Part of a small language model's weights: rotary positions.
MLP neurons of a small language model. Each row is named by its layer, matrix (up: input weights) and neuron, and shows model dimensions 368-463. Each number is 128 + 32 x the weight over its row's rms, rounded and kept within 0 to 255.
A block is one neuron, or neurons of one layer that tend to fire together. After each block is what it responds to, as a language model described it from the Wikipedia text at the highest values.

L7.up767 [ 90 105 155 158 108 166 115 109 133 154 127 116  57 123 177  94 169 128  80 129  98  75  48 149 128 186  70 125 162  86 105  58 140 133  93 126 119 132 101 123 162  99 196  67 121 101 108 131 117 104 111  75 109 127 148 167  61 143 170 169 113 113 136 116 156 158 157 119  75 141 141 142  62 186  71 107 160  93  86 108 111  83 131  95 150 128 167 141 118 132 110 144 169 108 182 108]
L7.up786 [142 128 166 151 100 107 127 133 130 162  86 117 103 127 171  78 148 144  92 120 106 120 124 160 127 164  94 131 140  84  67  33  94  94 112 103 105 149 120 123  71 143 198  56 160 121  91 172 147 102 116  73 133  62 142 200  69 151 177 147 105 155 121 100 160 185 163 141 112 149 158 174  46 200  91 138 144 118 142 139 107 100 143  98 161 144 187 109 116 103 119 130 140  83 128 133]
Main verbs after subject

L8.up704 [109 134 159 132 127 152  99 128 140 179 114 228 134  57 106 128 132 145 132  98 131  84  68 151  78 143 148  82 155 127 114  91 134 193 143 118 111 105 233  99 195  81  86  89 103  66 134  94  93 133 116  83 155  86 131 111 124 141 127 150 174 156 103  56 151 172 130 127  78 116 114 175 130 121 122 117 133 112 123 104 126 183 185  57 173  80 138  99 127 142 114 126  81 204  97 123]
L8.up728 [156 105  47 131 129 125  68 163 148 146  68  84 148 138 150 129 105 129 169  95 150 119  89 131 121  96 149 100 132 120 143 142 186 112 142 156  99 110 135 124 178 117 189 146 131 166 142 150 130 147 144 196 160 140 112 158  67 156  68 141 177 136 191  74  72 135 100 163 146 144 122 148 116 161 115  77 142 161 108 129 124 168 103  94 150 139 113 150 183 177 124 137 160 155 188 123]
L8.up949 [143 197  94 169 136 137 149 117 135 117  99 145  92 117 164 169 173 127 132 117  93 110  79 126 141 172 138 163 145 153  82 131 154 120 197 150 124  80 148 119 163 141 120 135 117 143 158 152 166 143 136 113 160 135 112 149 154 172 164 151 115 153 104  78 125 162 113 170  96 140 120 210  78 130  55 135  87 138 103 123  97 148 174 145 194 117 135 168 120 166 159 126 118  89  98 111]
L8.up1560 [204 124  74 166  97 109  91 144 112 157 120 112 133  70  94 180  79 139 126  76 132 101 142 108  93 133  59 120 145  41 145 138 128 132 132 154 165 131 169  97 125 154  82 158 197 186  95 105 140 119  74 160  55 136 109 115  76 174  93 115 113  86  62  94 117 120 124 153  92 118 132 135 111 122 122 123 150 171 113 164 109 137 174 184 172 106 146 153 130 176 120 170 135 164 197 156]
L8.up1741 [119  96  77 105 154 143 151 131 155 129 143 112 108 171 157 125 107 145 147 141 163  81 128 128  95 142 171 106 111  93  99 152 135 116 148 136 132 112 144 125 154  86 119 181 148 151 116 102 106 157 115 104 100 130 127 127 111 122 138 143 127  67 156 110  72 117 138 132 142 166  96 148 182  62 114 132 136  97  86 104  75 175 120 106 119  82 162 137 139 131 133 104 151 193 138 147]
L8.up2174 [134 123  72 109 124 154  91 160 143 120 105 100 123 170 109 206  86 155  80 138  83 132 108 129 147  89 111  96 125 107 137 176 144 167 167 138 126  81 128  94  95 183 110 168 156 151 115 148 120 118 111 167 160 104  89 123 111 154 132 127 152 142 135  94  60 117 150 145  94 148 154 150 130 124 114  88 158 182 125 223  82 173 188 149 149 134 199  75 150 199  89 147 179 126 154  70]
L8.up2547 [122  97  89 117 107 128  67 106  81 114 137 129 129  80 141 103 109 127 119  77 159  79 127 123  78 121 110 154 113  78 166 182 144 158 169  69 142 169 104 106 113  95 171 100 166 129 158 123  81 101 136 127 158  94 163 116 131 138 120 134  96 136 132  99 110 139 141 134  97  88 187 118 159 186 150 104 127 141 142 131 132 130 135 176  91 167 103  58 159 126  82 122 100 147 129 128]
L8.up2756 [158 128 120 113 135 143  72 155 156 122  92 120 135 115 143  87 125 151  87  98 118 146  74  98  69 124 185  80 147  83 119 137 150 112 187 191 104  77  96 164 141 119 155 137 114  85 122 177  97 130 155 181 140 120 108 108 106 135 143 127 156 132  81 114  61 127 168 176 171 108 115 135 138 111 108  91 159 152 122 166  51 144 176 217 142 106 164 112 188 180 146 191 181  84 113 123]
Proper name endings

L2.up124 [124 125 129 114 150 155 129 166 128 139  83 167  93 154 160  95  87 100 158 147 146 143 146 100 120 191 129 127 102  95  74 108 166 115 112 120  54 155 152 141 147 107 146 158 168 152 106 131 151 141 145 142 137 100 122 127  92 121  98 134 157 135  98 174 106 174 123 133 144  81 110  98 100 165 100 138 111 109 131  97 113 121 148 148 108 132 176 149 122 101 122 110  72 119 110 135]
L2.up510 [ 58 112 134 131 124 145 128 115 122 104 119 127 111 138 165 133 119 123 100  97 154 145 117  96 161 121 121 135 121 141 141 160 114  94 135 125 110  95 112 122 132 115 178 151 166 129  97 138 128 106 157 144 179  83 169  73 106 107 137 132 124 147  78 149 113 119  94 125 137 137 144 123  94 141 102 132 128 172 155 119  71 100 134 115 134 121 134 121 160 119 112 137  73 141 109 112]
L2.up1228 [161 110 121  98 151  93 144  82 162 161 132 190 127 106  80 120  79 127 100  88 139 178 123 130  89 117 129 114 104 150 173 171 103 136 148 120  82 128  91 146  84 134 126 164 143 125 126 172 147 136 141 181 195  96 183  52 146 128 133  80 148 134 110 111 122 171 106 102 135 150 110  87  50 148 123 133 140 168 137 141  84 123 113 106 109 142  97 159 136 154 108 137 147 112  98 132]
L2.up1470 [128 161 136 118 128 113 132 127 165 137 133 136 125 126 151  97 126 111 108  97 127 124 106 148 100 130 129 109  99 131  97 164 126 120 158 133  92 111 101 165 210 109 126 170 172 129 134 168 158 106  92 188 111 100 175  73 141 122 132  87  70 116  77 171  93 170  97 121 120 121 109 120 112 150 111 124 151 157 112 136 136  87 112 132 123 117 136  43 178 127 128  72 106 119 137 119]
Mid-word name fragments

L2.up130 [110 153 159 177 130  91 101 154  94 133 100 134 122 108 145 121 103 109  94 121 134 161 241 141  96  99 138 105 190 127 100 105  84 141 140  92 142 102 141 108  88 108 240 120 103 124 139 143 114 106  63 117 117 117 136  91  85 137  97 171 166 143 104 113 130 138 129 208 146 102  79 158 147 140 143 173  90 145 137 153 154 118 161 173  88  89 149 147 128 175 130 127 121 160 113 180]
L2.up353 [159 141 146 124 151  81 105 200 119  86 108 118  92 163 197  24 104 114  97 174 129 155 167 128  79  86 137 146 134  70  64 141  86  88 151 102 187 111 132 184 167 120 195 137 122 118 108 101 169 131 150 173 126 112 176 178  87 156 134 143 157 126 134 115 112 144 152 150 109 109  78 149 151  80 117  95  83 143 124 163 128 148 128 141 132 100 144 134 138 187  77  88 116 164 138 160]
L2.up1496 [152  98 142 153  98 101  90 131  77  81  82  80 127 156 124 122 132 152  65 188 154 155 207 144 134 137 154  96 183 161 120  82  84 112 123 130 196 131 124 155 156 102 216 115 100  75 149 137 156 121  82 119 118 121 164 143 107 144 113 186 129  86 108 141 115 141 145 180 163 104 133 125  90 129  77 147 117 139 111 151 128 153 217 185 122 133 175 138  75 194 109 134  97 186 148 175]
L2.up2970 [161 134 164 175  92 115  85 180 144 133  91 105 105 100  82 119  88  84 136 102  86  94 108 177  97 120 152  71  88 112  68 144 106 110 117 117 119 145 119 102 101  57  99 135 119  98 132 112 139 146  66 174 174 131 154 110 112 121 129 187 119 126  99 176 137 143 165 159 134 135  89 116  85 174 144  50 177 121  87 150 149 136 154 142 133 129 114 137 123 174  87 112 129 143 100 118]
Person first names

L2.up168 [139 152 111 192 132 155  88 159 153 113 137 161  73  94 120 129 155 146  99 168 148 109  96 120 146 139 156 118 151 113  67  69 130 125 126 124 148 115  84  87  94 133 163 204 147 128  79 113 149 144 165 159 170  94 163  75  76 189 148 147 155 115 103  93 113  75 146 194  89 143  95 152 113 127  85  94  87 141 174 113  59  57 130 106 123 123 157 115 160 130 167  82 106 139 153 168]
L2.up2668 [ 99 129 133 186 116  98  91 102 149 164 141 166 113  84 153  52 158 127 142  98 133 122 103 157 153 159 166 178 142  67 115 135 130 158 130 125 168  77  77  96 156 150 140 151 133  72 132  71 151 171 157 168 106  74 177 156  94 153 156 131 142 140 104 125 138  99 139 106 116 151 115 186 119 118 129 134 184 114 113 151 143 128 100  97 117 134 151 102 114 194 117 134 105 213 162 107]
L2.up3011 [145 121 156  88  93 167 103  93 121 107 125 170  94  88 122 145 170 170 128 198 113  97 106 151 126 142 112 132 151  77 186 118 165 118 147 121 113  84  58  89 122 141 159 160 158  68 159  75 155 114 147 167 205 104 132 127 105 131 112 170 127 132 107  76 102 107 149  81 205  98 116 139 122 173  73 111 171 197 140 107 168 143 150  93  90 110 135 105 149 144 144 158 123 165 149  78]
L2.up3034 [128  95 138 160 102 110 154 131 102 129 146 152 110 100  63 177  73 144 116 133 123 115 126 169 107 165 145 113 190  90 110 107  97 111 109 135 102  84  64 116 128 171 156 188 113  92 172 175 148 146 128 156 178 142 158 117 121 120 113 117  99 164 138 138  89 104 126  97 158 100  95 209 122 131 105 139 218 180 138 120 119 123 122 116 146  92 155 121 135 163 136 119  93 169 157 137]
Inflected verbs after subject

L8.up968 [100 127 131 179 110  88 122 191 157  53 137 201  79 152  84 158 132  77  32 135 144 135  98 130 155 130 190 144  98 108 123 128  91 150  96 106  96  98 137 137 147 172 143 161 146 146 119 117 113  97 179 116 162 150 150  64 178 136 140 136 158 159 130 140 116 138 120 150 193 103 148 128  86 148 143 126 115 145 116 130 140 154 142 121 185 144 127  63 115 105 125  91 105 108  84 175]
L8.up1274 [ 89 156  75 171 122  92 144 163 105 113 120 123 104  54 128 198  65 137  57 119  88  96  97 147 113  99  60 146 173 141 146 116  74 197 118  85 110 116 140 115 143 149 116 143 117  82 153  83  76 150 105 100 139 159  98 101 115 131 139 170 100 120  69 181 154  77 118 142 140 102  51 167 160 131 120 124 116 167 136 154 184  97 116 118 139 126 153 134 118  93 125  72 128 185 189 164]
L8.up1456 [132 128  99 146 104 113 117 128 133  23 118 159 106 139  41 104 155  69  92 152 160 105 146 168 185 115 139 131 147 117 152 132 106 106 103 174 117 134 195 134 156 167 183 210 111 139 131 162  86 123  98 104 135  85 172 129 132  92 161 130 121 120 114 188  62 220 145 168 141 150  83 157  98 111 161 134 165 150 117 105  72 147 107 120 125 177 200 109 138  81 157  80 113 145 131 185]
L8.up1578 [151  91 117 164 138 126 106 168 108  45 143 162  58 149 134 160 159 190  28 117 120 134 103 134 129 114 135 146 120 158  92 184 124  69  83 144 140 107 138 177 181 138 191 144 212 137 150 143 128 119 123 105 136 177 152 152 143 101  81 122 119 129  59 211 105 122 127 161 154 137 131 139 102 181 127 129 168 141 105 117 114 122 127 169 129 127 200  94 156 111 137  98 138  88 130 209]
L8.up1651 [ 71 168  65 125 145 112 158 155 114 142 101 128  73 118  94 152  58  92  20  95  99 116 113 137 117 102 144 166 163 160 122 118  94 168 132 105 116 128 136 105 144 114 156 100 145  89 137  95  71 127  83 142 197 165 110  80 168 162 126 127 110 148  96 163 156 140 110 155 149 110  65 190 142 127 109 138 134 133 155 131 135 133  96 121 142  94 108 136 131  87 126  82 119 176 158 168]
L8.up1770 [ 70  90 111 120 138 165  70 117  64  64 134 151  84 103 134 154  92  72  54 151 135 151  96 140 145 160 161 115 120 142 129 139 100 108 135 144 131 104 118 111 113 123  78 140 168 155 144 132 145 107 122 135 191 124 183 102 107 113 129  90 111 168 120 168 169 145 174 138 159 148  84 121 140 157 158 159 197 105 120 173 161 135 120 122 143 123  72 122 117 106 105 111 145 124  93 112]
L8.up2560 [163 128 121 139 147 122  88 121 124 126 162 116 130 106 151 186 113  51  95 127  93  93 109 103 141 187 116 131  75 123 123 147 114 129 159  93  75 119 128 101 104 125 106 180 150 116 106 143 101 116 120 126 134 151 169  64 157  91 102 153 101 117  89 151 189 127 116 141  82 161  83 146  68  76 147 118 120  75 101 173  66  72 142 110 179  76 173  72  97 131 132  90 124 180 177 157]
L8.up2990 [149 137 116 181 111 121 148 135 148  52  63 156 108 103 160 176  93 113 106  97 121  85 106  90 131 122 112 147 116 113 150 145 106 160 175 114  78 127  80 126 161 123  92 127 199 109  43 115 117 125  90 103 132 163 106 162 132  96  72 147 103  95 111 178 140  97  90 156 132 176  74 116  82 118 132 102 138 115 110 101  93  63 131 139 124 131 138 110  92 135 122  94 160 174 144 149]
First names before surnames

L8.up13 [136 173  99 147 107 165 105 134 153 146  85 107  78 134 101  97 195 154 137 146 197 146 100  99  99 146 142 188  80 110 121 119 124 133 131 133  64 120 123 112 171 118 137 149 169 107  58 147 116 141 174 231 157 119  79 175 151 162 107 149 128 123 141 131 134 106 138 127 173 168  84  74 130 177 131 132 134 165 166 102 141 125 183 170 113 158 147 121 119 150 131 118  97 103 133  43]
L8.up1067 [ 99 157 139 135 159 116 185 157 142 111  86 144 107 117 128 165  56 163 139 141  92 120  93 115 209 154 111 150 110 131  96 144 112  99 145 110 113 142 167 148 192  52 129 130 205 141 129 200 139 129  92 150 149 101  82 191 149 110 121 157 130  88 120 113  51  68 178 148  75 133 132 142 128 117 151  84 115  78 109  39 121 158 149 140 180 137 113 163 166 191 172  88 126 124 121 132]
L8.up1153 [110 167  63 116 154 106 119 153 140 154  94 136 182 120 120 139 145 157  97 124  95 141 122 112 151 166 119 160 100 138 131  46 141 125 119  72 150 130 154 119 188 132 124 118 103 155  97 132 102 140  98 199 160 140 154 132 121 135 143 217  79  93 145 159 155 172 143 161  95  71 114  92 141 177  98  75 102 128  99 128 123  63 160  98 150 122 168  96  88 127 117  98  80 117 106 140]
L8.up1318 [128 119  75 111  84 141 149 145 100 141 123 122 102 105 169 128  77 112 135 178 137  92  86 122 173 119 132 125 163 132 136 154 128 158  71 101  87 135 178 181 201  74 156 105 123 149  96 184  98 146 145 136 118 163 148 174 105 164  91 119 159 127 126 127 112 111 103 167  91 107 113 153 140 159 158  81 114 136  49 117 102 123 183  83 157  93 116  89 128 136 108  98  98 150 146 124]
L8.up1448 [112 156 137 143  99  68 118 138 107 164  99 145 201 151  87 118 144 131 100 180 137 106 120  90  64 116 103 152 162  92 112 174 117 102 152  74  95 155 152 185 160 150 182 112 146 148 138  89  78 103 108 189 131 141 135 171 114 147 152 162  96 113  99 148 116 126 163 155  90 117 161 169 122 205 147  96 121 148 135 144 162 168 140  92 145 158 164 124 110 179 114 166  70 106 111 183]
L8.up1839 [141 148 127 192 152  94 108 132  74 118 134 138 139 105  75 140 118 114 106  92 152 141  76 100 102 157 120 175 116  68  63 146 112 189 140 108 106 145 155 135 212  78 134 137 157 205 144  64  95 104 138 155 152 130 111 105 147 102 198 156 174  64 104 182 104 127 117 147 109 103 146 107 127 123  72 125 120 129 103  78 102 143 188 139 178 164 153 104 116 152 158 160  59 165 137 106]
L8.up2784 [155 167 100 103 135  81  70 174 100 122  80 113 118  74 177 120 163 124  97 216 147  72  92 140 157 124 113 107 188  98 115  96 129 182 102 146 117 128 136 132 119  67 136  68 127  77 112 100 114 117 157 133 151 172 101  96  91 110 177 149 159 132 129 148  85 171  96 134 142 162 137 168 103 113 170  81  85 140 162 175 146  78 173  93 154 137 138 136 131 129 174 136 144 111 117 119]
L8.up2831 [169 142 143 130 149 115 132 112  72 116  51 106 164 106 111 131 125 182 118 140 104 106 112  91 166 185 131 196 106 146 103 118 136 127 176  77 126  98 154 144 216 117 195 119 103  75 102 123 108 130 143 171 182 133 143 104  96 116 169 191 121 101 111 133  78 119 156 167 131  63 182 181 117 188  89  92 116 161  66 147  75  86 122 148 174 169 201 128  92 110 139 100  87 147 110 125]
Predicative past participles

L7.up1128 [111 106 105 170 127  79 179 170 117 143 119 141  87  58  99 174  90 137  52 138  21 105 142 150  95 101  92 121 139 127 124 122 105 187 156 148 108 121 134  94 143  68 106 130 122 115 105  84 114 148  79 136 162 140 130  72 105 151 125 171  92 137  90 193 162 122 113 129 151 121  48 128 117 129 134 151 120 109  94 136 100  92 161 141 141  80 138 166  68  87 112 123 125 148 203 148]
L7.up1931 [129 116 130 141  97 139  83 146 126 110  97 108  93  81 121 151 155 108  98  93 121 132 131 158 111 104 105 107 141 103 121 138 131 118 139 128  56  74 128 108  86 106 128 154 108 104 113 137 148 120  97  96 169 139 133 122 101 149 164 162  91  89  91 158 140 109  90 158 141 109  53 127 107 124 151 150 123 114 147 198 108 142 120 151 120  41 139 119  85 119 108 102 139 190 150 152]
First names before surnames

L8.up182 [147 152 105 162  74 152 108 155 116 139 107 138 126  91 135 151 103 170 102 134  68 128 132  92 187 194  39 155 108  80  67 130 119 167  90 109 123 135 126 123 121 162 118 120 109  81 182  62 120 115 127  92 162  84 173 136 165 135 171 175 112 121 176 146 146 143 121 170 126 123  96 181 119 127 152  57 139 149  94 158  88 175 123 105 110 142 144 147  94  89 170  67 136 187 143 108]
L8.up363 [162 104  75 212 131 197 118 151 122 134 144 104  97 167 189 148  82  95  96 131 162  53  51 141 110 168 124 176 153 111  94  84  84  77 134 174  97  81 115 137 146 182 128  47  93  74 115  73 141  93 125 110 105  71 201 104 142 124 158 126 163  88 162 161 148 110 109 191 109 159 115 219 138  98 128  82 142  96 110 130 153 134 189 111 135 147  86 105 134  92 125  60  89 132 179 153]
L8.up467 [150 140 138 153 103 200  93 134 110 158 132 122  89 128 160 159 127 105  67 155 142  92  51 137  82 197  73 172 154 158  89 110 126 163 179 140 106  99  92 134 143 140 146  87 120  80 121 130 156  69 101  75 149 100 162 135  55 134 163 149  77  97 164 135 155 130 119 156 101 127 158 217 102 115 112  73 148 136 115  61 164  92 168  91 177 121 109 180  62 113 126  97 124  75 158 121]
L8.up643 [155 113 168 138 139 144 147 101  96 108 100 111 135  94 138 193 170 132  76  88 103 109 128 126 133 161  97 147 115 105 152  73 108  75  99 156 121 169 100 118 157 120 146 135 145  87 143 121 184 179  53  80 118  89 134  98 137 129 203 205 112  87 186 150  69 123 217 152 133  75 145 124  82  78  95 105 167  85  96 113 145  92  74 125 110 140 163 120 145 128 126 120  80 117 210 129]
L8.up1110 [150 149 133 128 129 135 126 165 109 168 130  96 127 157 138 154 138 136  39 114 122 159 168 139 109 114  91 135 110 133 132  98  74 152 173 152  75 105 102 163 189 140 148 115 125 132 123  76 146  88  41 122 157 143 104 148 159 112 225 119 134 121 113 155 142 101 163 140 153 130 169 158  95 136 101 122  90  99 144 151 177 120 174 148 180 177 161  90  92  84 162  24 124 160 178 182]
L8.up1600 [103  64 104 136 141  42 122  96 129 118 116 129 111 119 124 134 158 154 136 171  68 149 146 113 110 106 107  82 166  72  82 135 115  94 146 130 102 133  68 140 146 128 132 123 125 154 125 127 161  87  86 147  90  92 215 163 138 109 140 119 126 201 117 151  63 122 151 152 142  82 134 162 148 125 164 146 197  59 152 138 161 135 124 118 184 184 134 112  84  49 155  30 135 148 154 153]
L8.up2635 [141 133  89 150 146 122 163 168  68 109 136 114 141 145  91 151 179  59  91 119 167 136 146 100 190 169 119 128  98 161  94  98  81  97 134 153 160  66 126 103 130 136 196 114 115  89 139 127 115 105  78 162 138 109 109 152 149 138 112 148 205 128 165 154 147 112  88 156  78 108 167 149 150  76 116  98 110 156 154 164  69  71 123 102 113 123 107 139 141  81 171 120 128 138 171 103]
L8.up2846 [152 147  86 118 124 148 119 144 106 107 111 109  88  70 173 142  99 130  98  94 132 109  76 127  99 128  92 162 103 106  97 121  84 122 123 114 143 147 172 161 152 118 132  98 108 147 127 118 121  92 121 102 146  69 135 161 143  87 108 117 139  94 129 147 146 150 166 150  78 141 105 138 104 100 131  76 158 128  95 146  88 113 164 103 178 155 108 177  88 154 107  87 127 138 168 141]
Transitive verb before object

L7.up429 [124 128  39 116 113 123 168 193 169 128  94 122 132 152  72 160 112 119 124  74 132  60 132 125 115 124 106  93 156  84 146 177 163 158 155 144 119  94 104 142 106 111 128 121 202 132  94 143 167  97 152 118 137 121 160 114  99 113 109 167 108  60  88 109 139 114 163 155 102  83 118 150 142  81 108 124 140 148 102  96 114 129 173 132 126  98 123  79 116 141  91 130 100 194  75 182]
L7.up2721 [ 99 126  82 122 115 129 166 178 155 117 142 119 115  91  75 168  54 144 140 147 103 119  93 134 115 102  70  98 127 100 172 137 150 171 111 143  82  84 138  64  80 122 121  99 212 113  48 121 129 138 133 135 108  64 157 121 106 142 105 158 119 130  45 108 129 109 127 157  63  76 136 114 139 133 114  88 143 108  91 156 128 165 133  99 187  96 149  82 109 124 119 125  94 229 111 124]
Repeated person's surname

L7.up111 [128 122  73  93 160 104 117 163  98 106 126 109 147  92 129 146 135 138 116 118  97 158 132 100 124 158 153 155 129  68 124 129 140 121 113  88 113  88 110 141 205 146 131 126 157 155 126  89 101 163  77 165 135 179 151  80 126 140 167 147 103  84  97 159 108 143  95 133 109  57 118 232 129 166 129 140 126 144  47 160 127  96  98 133  99 164 135 107 105 177 151 114 134 172 109 125]
L7.up543 [104  88  51 133 126  98 134 157 134 149 141 118 137  88 109 113 161 148 102 195  99  96  78 123 112 164 143 170 201  84 130 114 172 152 115  77 143  92  99 137 182  48 137 176 123 160 137 119 137  95 156 103 150 137  87 112 130 123 140 130 160  94  93 111  73 133 134 146  85 158 158 117 125 153  99  86  98 166  89 108 171 136 120  80 121 145 103 122 157 128  93 108 121 121 173 166]
Passive past participles

L2.up563 [116 182 113 146 120 107 118 169  98 133 138 138 124  83 109 168  94 153  83 174 140 117 143 145  93 134 139 140 181 135 152 102  68  77 113 118 124 114  92 111  97 147 151 206 121  84  82 138 102 158 175  95 186 103 141 131  79 161 118 106 115 153 148 135 123 130 154 103 200  86 137 130  73 188 119 145  98 162 118 116  95 139  63 103 115 116 158 160 116  63 139 110  66 142  93 110]
L2.up1076 [ 89 128  91 141 112 115 153 106 139 142 129  90 138 101  42 114 114 111  89 167 142 102 140 128 120 159 137 182 152  26 153 121  89  78 118 105 140 131  80  66 193  97 127 135 150  65 104 136 198 124 126 120 108 158 198  74  85 186 149 142  92 161 149 141 112 133 126 148 166  64 135 144 121 170 116 175 119 152 149  39 100 138  88 126 113 113 164 169 108  95 109 156 140 167  94  81]
L2.up1592 [101 173 138  82  70 128 124 131 146 131  87 117 162 102 121 125  83  91 134 122  80 145 130 177 139 169 105 176 169 139 130 157 136 159 145  76 109  79 160  98 120 107 130 143 123 148  87  72 160 133  87 135 126 154 172  87 112 133  99 119  95  90  94  92  87 143 127 160 135 116 149  92 138 118 103 175 116 152 156  62 123 198 177 145 151 169  82 160 152 154 103 172 113 152 134 130]
L2.up2049 [145 164 105  78 135 144 145 152 122 134  56 136 119 181 128  98  99 152  78 146 148  86 110 130 193 123 106 120 129  55 145 144 106 105 169 121 118 147 182 181 180  81 116 113 184 109  83 106 131 109 115 124 103 152 145  99 125 188 108 135  73 169 143 111 136 161 198 147 122 144  95 141 113 152  90 137  91 151 111  88 135 195 119 144 105 144 146 166 183 104 110 104 123 166 158 113]
Bare verb stems